{
  "init_std_o": 0.00346,
  "init_std_up": 0.0213,
  "grad_clip": 1.0,
  "schedule": "cos"
}
MLP neurons of a small language model. Each row is named by its layer, matrix (up: input weights) and neuron, and shows model dimensions 0-191. Each number is 500 + 25 x the weight over its row's rms, rounded and kept within 0 to 999. Numbers have three digits each.
After each neuron's rows, "fires after" lists the tokens most often just before its 100 highest values on Wikipedia text that the model never trained on; "fires on" lists the tokens most often at its 100 highest values on Wikipedia text that the model never trained on.

L3.up311:465483542495537487470497513472512496446516510510502454521492460535479473513497508520487440521490485510522499479527550537523510501493474506469489471457468500506499506496535476484554486510509460454475516503522506500513485485529470566521511461512495512480475515480504473521514541495468502530446490499520482497500479505513516500536470476496526501477490518511485490526516475487516509505459505474500503483499528527490526478521495504509476557528498535548543541473477507489504472500500512511547489525507497512455487463554467567505536535472508499454492519543493508501510470526451507471
fires after: "\n", "L", "\n\n"
fires on: "- ", "=", "iti", "mi", "United ", "a "

L4.up424:510529572516553501546483539501504482494528508476499494512470458505545524525488495509506520483538473507513480507462481523507517501490473520506489498515524515509530499496522514525494491498514536497478463480504488511495507487491523502496540524507547536503493497465503502539497533517492525489514490484494489445519491479493551469488517515518496535469484499491555509491524464480470434490481489482520477502486472543488523508516502479507472462494486483530536437457482464476532500431465517476488461486500555493495496470482481478443565502495502506507516484546493505500512481546475489462
fires after: "″", "°", "m", "2", "}", "/"
fires on: ") ", "W", "m", "}", "i "

L10.up444:519522488507506503537494515502501479537491457487502515500549497512527508508508484467467518492477517506485494533495500515528471505522464511501531514477495493481525484507498491535548504474461484487500516475492456488488481541501481507463504461454486504507497492524490500502527486516474481464550456541542495483451486518545510546512555514512500449515468496506484494460504502516472497488474447499456515502507514496503492475490532538480527468493469521514482552488505493571483507513506526536506497475483481483468503524451507540508474465498509528529555457465503524561468471515469520543
fires after: "g", "Tur", "G", "Mag", "ag", "og"
fires on: "l", "k", "ed", "ord", "ent", "n"

L9.up150:579468488511504512519511512534531493504492518514491526504460450499490519452534491462472490559542512494515527510517456554498482506497485516462457525510463539506511478489476531520513512451466484532467464526516484448478525462549510499476522500488513483520479501525516530507511466465515520481487503514517506492503499501484538476539468483481486524507547497471468494480518534483477537537482500492492493483494464441530537515517505495519487483501503507511477499499512496515490496474519457471517517480469484487531515496534557485462519478460512501456549481509513517500530494482491500459
fires after: "l", "kn", "fl", "qu", "e", ":"
fires on: "ast", "ow", "ak", "own", "ant", "og"

L6.up448:538532529450501502505490511432497517488483510509554500479518505556490507500528516463517493514503476481533519529504519492466477511513481520527528485520520544479524539511460529475442461475488512529461458503505529493476497528561509516457485490512511538472477477475513512517494569506518478501515527519505513475508501472491541522506529492492528482514496482519514509503545485475480525479502482536492472482479488473482492465519494506488500467476521487522495499455503528536516494454472541490480478511485495480456480449474483517475473481568506475531495487518510512522525466449515476497
fires after: "'", "M", "in ", "is", "In ", "member "
fires on: "s ", "of ", "y "

L3.up134:564507453515501479500490511507499469497497494490466505493503516515456554490493514507470505488512499482500499496531486515491499427548513455481540469492479510496524471458489482520511500486495533509471487498506532510506500437533512485515502456530475530524481493505559519521507500549513543482480521535453516478455473514473537523525475530478501532484492501481510511507478514486523543464518489481483478497457508537486504484534486482522498495485464544540453501491513520427508534506446553531486528529485508478462513527505510533524472506475488519501497478501468513508516496473515511495
fires after: "'", "pre"
fires on: "s ", "sid", "==="

L15.up197:519457479431510493552478498471523495518510484527481509523497522497460488478522513511525524496494497550436484517537529495518506520522490486475533466489550523499516522470475505433474527514468493518468521515508525499453499534528449500498515461480515485575494510524499462537509507489485478527481478502501536491508509523535474515517508514503520488542475488496513496514516490490510516448506512498499448459476489479486513530494487487497503503514485477556521480493432486500494511547516436458507482526494532495522492501482517507462538490491522505529516468510500520542519471493495486476
fires after: "g", "G", "s", "Tur", "al", "them"
fires on: "al", "il", "h", "Al", "k", "l"

L10.up103:464476495517502544511519491466494503530458518466502547498450503511486502511524541443499518498511472488535526499491483469483467528504491503522463519425502502495459531513479489487473490507514484481523515448489466562479465502459493497509494495502538509502480529493542496477517488502458513460505513488513483519475519491491517528484510541516502481485455512499474538520507533534526518487474535473510456515501528545483466483474508506511509523477472512502502497518502533508531485516509516512541527521466550532516531517494499527507521446469474493471436469545539523511523494498492470464
fires after: "A", "os", "R", "us", "r"
fires on: "p", "th", "f", "ven", "at"

L9.up193:536491489486510531466470508491462529496524542494544514462465535511516466498527505487471531494504466505478482479559535491507519505515488557526497519477505529512492444521488463531473451482459478492502521469501500511490488536474437519515465497484497464468487521496521518492481470494513513563530497507482533503472486474503488494504570460491511512510522477525515491518511517480502483491502483465475490505513510541502478480493509505540443502573511467493541508505469540487515538506496477536510496510502527504493494481486462510512483465501446491553503452512492503493491508541495531507
fires after: "os", "and", "ey", "is", "oug", "ak"
fires on: "p", "bo", "st", "l", "-", "in"

L9.up262:539464492532501518511502506520481528512537500463510495520507483473469505465468464557471459476489502509550510519505501500491526476506458547504491512492530476501490503471451499514467542511496528490461533530502524513467485442498496524507503479477495457528531504499466515454488510546505494498493499508487480488518519508494528515488508481551551530484474486521482506527495491527486522484537477531503482484544485502499491522505497469500461504471461546485517508527504479511479514457502522504501499478483495485496555453528557480525500458519476465502527512508489534475529495544440447455
fires after: "A", "Te", "i", "in", "ra"
fires on: "th", "ograph", "chn", "z", "tr", "p"

L7.up449:509510541509537518532519529469501545525502490505469481457479464453476531487514488489491476533483485472492494534491481474490486504484472513495547490515506543501491515478517483486487515521542482535485509489506450521533530472548517500483478529483469538500478522534523451503491524503511477495475469493513491465500512513472565510479534504459523472493488521516493456537453498482501486528490507467507471502524493498489522491536528526496504511523483521499472482483504521529429479454528464455530502485487521528554472508506530496460505441521490550487536486512514446510516494519483492496
fires after: "Pr", "sig", "pr", "Cl", "appear", ". "
fires on: "inc", "| ", "ni", "is", "anc", "ass"